Weights of a small GPT-style language model, trained from scratch on English Wikipedia.
Training: a variant of Adam for these matrices, 293M tokens, 8939 steps.
MLP neurons of a small language model. Each row is named by its layer, matrix (up: input weights) and neuron, and shows model dimensions 0-127. Each number is 200 + 20 x the weight over its row's rms, rounded and kept within 0 to 999.
After each neuron's rows, "fires after" lists the tokens most often just before its 100 highest values on Wikipedia text that the model never trained on.

L7.up131,186,202,184,206,194,190,199,222,208,188,186,206,188,217,216,244,211,224,212,232,240,205,172,200,179,190,193,183,183,202,201,179,222,214,256,203,207,220,193,133,220,191,164,245,197,204,174,188,186,242,214,163,163,183,172,171,208,187,180,182,148,202,186,225,160,184,206,226,219,207,209,153,207,228,211,216,194,188,189,216,152,213,210,186,168,187,189,186,214,205,213,188,221,231,190,218,177,207,210,196,219,208,200,222,189,218,218,192,177,222,231,182,205,183,184,189,217,203,179,200,189,200,227,212,199,173,204,209
fires after: "s", " can", " are", "na", " is", "t"

L10.up824,175,204,188,192,223,199,186,207,210,225,187,228,220,205,194,189,201,218,197,200,216,216,190,191,222,225,170,191,204,192,191,230,217,231,213,219,178,195,192,168,224,220,192,235,148,212,154,176,209,212,206,215,214,209,196,212,185,229,233,203,165,202,200,229,215,193,214,217,190,212,196,209,221,168,200,206,232,219,179,198,171,233,239,210,187,167,205,204,195,213,198,204,218,194,186,189,199,197,242,229,176,219,201,184,196,171,190,203,198,195,187,191,206,218,159,220,190,183,199,205,191,159,211,217,230,181,215,183
fires after: " ", " the", " Sub", "th"

L10.up141,206,188,221,246,187,218,161,214,201,181,200,185,230,227,188,228,208,196,200,184,206,199,167,216,199,171,172,246,187,222,181,208,212,210,187,191,202,184,192,182,211,203,209,200,225,206,211,204,231,192,248,213,165,237,234,211,218,213,216,207,204,174,170,216,187,206,176,220,184,221,161,169,207,205,204,209,193,183,171,189,192,221,221,168,196,210,185,223,204,227,189,202,178,207,195,199,217,205,225,175,195,204,213,196,200,169,233,227,205,222,195,205,203,176,213,208,179,251,211,153,203,186,232,218,193,182,202,178
fires after: "-", " ", " \"", " re", " under"

L9.up487,199,156,248,214,225,188,195,201,207,195,192,206,184,215,239,178,170,177,201,162,196,190,201,200,223,176,162,183,179,221,195,182,230,202,184,173,213,173,206,246,197,194,184,192,203,194,244,178,206,183,260,213,204,202,229,240,227,213,215,187,185,198,213,190,221,188,207,204,165,233,173,189,216,232,180,209,197,187,193,235,168,172,202,211,194,198,211,210,174,203,229,216,184,190,209,207,180,196,236,179,201,234,191,189,177,218,199,198,204,219,218,210,219,208,212,184,200,228,183,196,179,213,225,195,181,179,238,193
fires after: " ", " \"", " (", "N"

L3.up347,233,195,223,219,156,235,229,193,177,169,178,172,199,198,190,194,175,215,165,220,183,231,197,163,198,228,189,201,207,197,202,205,221,216,162,237,200,216,197,197,220,217,201,201,208,226,185,211,184,191,193,213,202,196,237,160,159,157,223,209,228,196,190,237,197,214,206,195,211,207,214,217,219,216,171,207,181,219,214,203,186,193,225,195,199,153,198,222,209,194,206,179,198,201,226,205,205,199,158,207,209,232,213,206,200,175,171,199,169,206,205,205,211,223,198,176,207,188,204,216,203,204,171,206,199,204,200,213
fires after: "|", "\n"

L8.up153,187,195,206,219,214,187,192,217,225,207,216,215,192,184,183,208,211,233,211,248,237,218,210,207,196,169,206,191,218,196,153,195,185,232,150,223,231,197,226,177,202,207,218,178,200,183,165,194,217,198,181,201,211,231,235,204,192,211,187,203,191,169,175,191,196,167,206,194,191,198,214,208,239,201,185,172,243,187,197,185,167,203,212,232,199,180,172,233,192,201,185,202,213,195,202,177,227,225,231,196,212,166,196,210,212,217,200,174,219,197,190,195,234,202,195,192,182,196,176,185,201,160,205,230,164,207,212,184
fires after: " a", " A", "A"

L10.up86,208,209,176,196,204,189,221,205,196,227,185,209,205,231,229,188,195,250,201,162,194,177,201,195,173,216,229,177,187,212,171,200,198,229,192,227,208,197,173,188,230,231,193,228,215,206,206,212,200,202,219,168,196,188,175,185,191,208,232,183,197,184,227,196,230,208,225,194,207,183,199,185,202,217,181,211,182,189,185,214,172,200,208,214,195,209,201,208,176,175,170,212,204,210,195,244,201,154,191,182,175,172,217,221,193,184,242,224,201,194,234,216,205,200,204,212,175,164,194,176,196,222,209,214,212,176,201,181
fires after: " ", "1", "-", "9", " |"

L8.up64,201,180,196,226,176,189,163,221,209,220,171,188,202,210,233,217,183,198,215,173,204,204,207,200,213,159,213,209,198,198,191,200,193,226,250,202,210,210,174,176,220,203,163,208,190,208,190,212,185,207,209,182,173,225,149,169,199,172,189,184,176,215,231,199,174,191,223,215,221,200,219,149,223,171,205,201,220,157,209,243,198,174,217,194,199,217,196,190,185,227,195,191,205,209,178,227,245,229,180,196,233,196,196,209,205,201,155,176,200,217,219,184,218,223,187,220,187,199,188,210,193,182,233,204,238,190,173,238
fires after: "s", " S", " "

L7.up252,189,198,215,247,185,207,244,206,201,232,219,225,215,234,216,236,188,239,201,213,234,221,217,176,222,191,211,179,201,210,220,183,203,192,225,215,208,192,214,198,218,182,172,206,218,175,233,192,244,239,190,177,161,201,170,176,201,202,178,154,167,185,240,184,181,185,218,196,223,206,213,165,226,208,173,211,210,177,212,193,178,226,193,175,187,221,183,209,216,215,221,180,200,206,207,200,220,235,197,176,206,194,208,223,203,193,185,191,209,207,203,207,208,188,216,189,173,234,228,223,188,191,216,213,224,193,169,190
fires after: " Co", " ", " Dis", "co", " Ex", " ex"

L7.up963,227,186,182,188,193,232,237,197,198,184,191,202,236,217,199,220,210,191,199,173,191,205,194,213,214,235,231,204,202,218,182,176,196,192,174,212,168,194,219,196,219,207,155,189,226,215,201,195,232,198,197,218,188,211,224,210,187,190,176,248,216,194,204,202,223,215,178,195,175,228,186,187,190,173,179,191,199,190,181,243,175,230,183,198,181,204,208,201,252,165,239,199,172,182,185,201,193,177,196,199,204,202,192,173,185,212,241,227,170,187,209,233,186,209,180,180,207,186,212,194,205,206,213,202,206,210,211,181
fires after: " ", ",", "-", "s", ":"

L7.up354,219,190,192,216,233,235,186,210,215,187,235,184,195,198,214,196,192,206,220,209,182,226,191,212,213,223,210,191,212,191,210,162,191,184,193,162,180,217,174,215,233,190,188,218,198,214,221,203,197,182,187,170,161,183,197,204,213,224,181,201,204,192,233,176,221,199,175,191,195,226,214,227,188,220,180,199,212,173,167,201,175,210,221,170,197,221,190,219,212,212,197,196,226,213,164,216,203,189,207,226,224,145,211,242,189,206,198,234,225,194,209,230,216,217,203,208,182,185,148,201,204,196,165,218,210,209,217,176
fires after: "-", "–", " and", "bi", "1", "9"

L8.up908,219,190,201,223,207,199,209,196,165,210,182,246,221,215,189,211,179,160,193,197,168,203,204,173,219,163,189,170,209,198,218,227,193,202,163,187,216,200,169,200,194,203,204,182,177,205,198,166,217,193,213,191,224,196,175,186,175,232,189,217,221,222,197,186,206,145,226,198,178,198,204,190,221,192,208,227,209,181,185,203,216,251,209,171,211,233,182,221,210,192,204,207,183,219,179,229,226,212,240,225,180,172,214,195,175,206,195,237,201,202,226,200,213,201,221,202,204,184,208,197,201,170,185,223,215,187,211,210
fires after: "\n", "0", ":", "9", "-"

L7.up707,247,164,215,184,177,217,189,219,216,194,172,160,238,249,218,196,186,193,206,174,185,240,200,162,185,181,210,188,217,190,209,197,204,191,187,202,208,184,219,217,239,202,182,190,192,206,215,210,210,229,237,196,217,205,193,196,200,197,192,191,210,214,196,173,168,155,185,209,198,223,182,222,229,202,225,188,195,201,220,215,199,178,198,204,218,187,213,211,218,191,185,187,196,208,176,185,187,201,211,176,203,233,205,196,196,169,192,147,153,230,214,194,232,193,182,199,212,209,188,199,187,171,236,223,189,250,202,234
fires after: " ", " (", " University", " School"

L8.up753,206,224,211,203,200,216,197,174,167,213,150,210,194,203,208,193,204,200,200,223,208,211,234,183,167,208,169,228,175,229,222,191,223,193,179,199,212,207,198,201,197,205,179,233,223,179,181,226,180,220,206,229,193,203,215,221,191,219,216,204,221,194,172,169,171,191,202,192,214,183,201,242,223,161,143,195,171,200,230,208,208,194,202,208,216,169,222,211,206,233,186,218,172,198,201,204,232,178,193,171,188,213,201,194,199,203,185,226,168,201,206,170,222,204,220,196,168,190,192,210,197,181,180,221,155,232,225,225
fires after: "1", " |", " In", "|", "\n"

L10.up407,213,211,222,246,199,253,176,219,211,179,145,173,204,183,224,203,178,197,194,181,197,211,208,213,187,187,227,209,211,242,189,205,194,197,205,179,229,171,189,215,223,238,168,200,200,200,154,185,207,199,204,181,183,237,194,170,237,172,168,201,194,184,227,192,180,199,249,193,205,211,202,209,184,186,192,192,214,165,198,204,196,207,236,200,180,196,207,195,169,234,174,179,212,212,202,196,223,259,226,193,219,174,211,193,214,196,201,192,190,220,217,173,222,205,197,192,190,207,186,180,189,227,196,223,195,224,182,235
fires after: " P", " ", ".", "-", " (", " \""

L7.up574,215,184,214,188,169,181,208,223,210,203,181,205,230,198,197,220,201,226,165,209,226,231,227,196,217,187,219,238,176,218,211,228,246,215,212,161,238,228,202,185,181,183,180,227,189,206,195,196,187,222,244,221,182,202,222,179,202,202,237,186,187,183,180,214,202,206,221,182,218,220,187,208,221,201,217,187,206,194,170,184,228,232,209,163,158,188,230,205,224,221,189,193,191,194,180,192,210,188,198,199,167,207,209,195,204,195,204,173,194,205,184,228,211,203,192,172,201,200,177,229,179,198,201,229,253,210,196,184
fires after: " ", " a", "-", " the"

L7.up85,194,174,234,177,208,207,219,234,222,225,215,241,192,212,185,225,183,187,209,195,207,193,210,202,215,177,196,199,186,228,172,217,192,212,218,216,231,197,178,212,198,207,197,168,174,199,216,196,190,241,244,182,190,209,176,197,196,212,209,179,203,177,186,176,218,187,207,224,180,196,205,195,187,203,198,190,213,203,195,202,193,233,195,193,195,186,233,223,203,211,142,228,185,209,182,213,211,216,245,190,199,170,191,196,234,186,217,214,158,205,198,176,200,190,248,214,181,188,164,192,185,169,176,228,218,193,207,244
fires after: " ", "-", "."

L7.up492,194,202,161,194,187,241,201,234,174,168,159,182,167,224,241,205,193,179,153,202,189,231,218,229,225,187,228,209,194,246,184,185,187,199,229,163,217,210,202,209,200,213,179,208,222,217,181,219,188,196,225,174,209,205,202,194,212,193,171,186,168,193,243,208,198,180,210,187,224,224,215,172,215,179,234,218,215,168,169,191,172,162,192,180,178,207,196,207,177,217,189,171,201,224,191,198,201,225,215,211,241,226,205,207,237,185,187,196,193,233,228,197,215,231,214,200,174,236,189,194,174,172,227,192,212,169,172,218
fires after: "s", " f", "f"

L9.up863,229,187,194,212,206,224,190,183,185,210,199,191,218,225,212,205,205,197,206,220,209,223,179,192,220,201,222,210,204,230,186,203,241,206,197,201,197,188,189,190,185,217,164,243,203,190,193,158,199,216,216,206,225,214,207,175,187,209,224,231,208,214,200,200,172,171,204,213,215,187,240,199,234,195,239,230,194,183,205,214,167,194,221,196,171,164,213,209,179,198,180,189,196,187,212,192,204,209,200,200,224,206,192,237,176,185,172,200,209,203,210,190,228,248,218,183,187,216,172,171,205,184,190,229,192,193,232,202
fires after: "\n"

L9.up101,234,228,203,228,167,203,207,192,235,208,230,216,185,204,203,195,172,195,213,243,204,256,187,199,219,169,191,192,201,185,185,192,225,211,183,205,242,231,208,187,212,183,221,192,192,210,228,179,204,208,239,166,216,222,210,215,199,225,192,195,201,187,181,200,208,173,207,211,205,218,219,206,259,214,218,191,208,195,170,176,178,200,264,224,184,198,202,223,195,173,184,186,155,185,204,202,174,204,205,205,204,201,182,180,185,176,200,217,169,217,221,213,194,239,221,189,183,239,198,209,196,195,169,218,202,198,180,185
fires after: " A", "A", " a", " E"

L10.up166,221,197,232,206,221,184,225,232,215,218,171,214,209,215,246,195,188,194,193,188,238,195,196,177,220,151,186,187,213,191,179,192,202,221,195,177,212,190,198,173,213,166,193,167,206,225,194,176,225,185,226,208,188,207,231,231,203,219,188,200,175,203,189,205,219,192,213,218,219,211,221,182,247,203,246,204,216,226,196,182,181,203,217,235,213,203,206,214,162,237,205,166,182,191,192,199,156,191,183,228,188,210,179,184,182,183,167,188,204,190,209,179,203,218,209,182,208,209,205,232,180,187,206,190,206,201,163,249
fires after: " ", " (", " $"

L7.up603,216,186,164,201,186,192,190,210,210,195,219,153,232,198,185,200,200,188,166,234,219,244,240,198,205,193,176,220,197,191,226,208,235,185,176,217,192,190,224,171,228,185,175,210,221,188,162,228,238,230,198,183,179,206,183,183,166,180,205,202,206,211,209,185,206,178,197,221,212,223,181,196,203,199,184,185,189,172,220,206,215,197,189,207,195,184,218,201,221,208,235,196,232,180,184,205,192,200,221,154,197,180,201,202,200,184,179,202,189,217,209,156,225,190,174,226,164,217,182,217,192,207,237,246,201,219,208,213
fires after: " ", "-"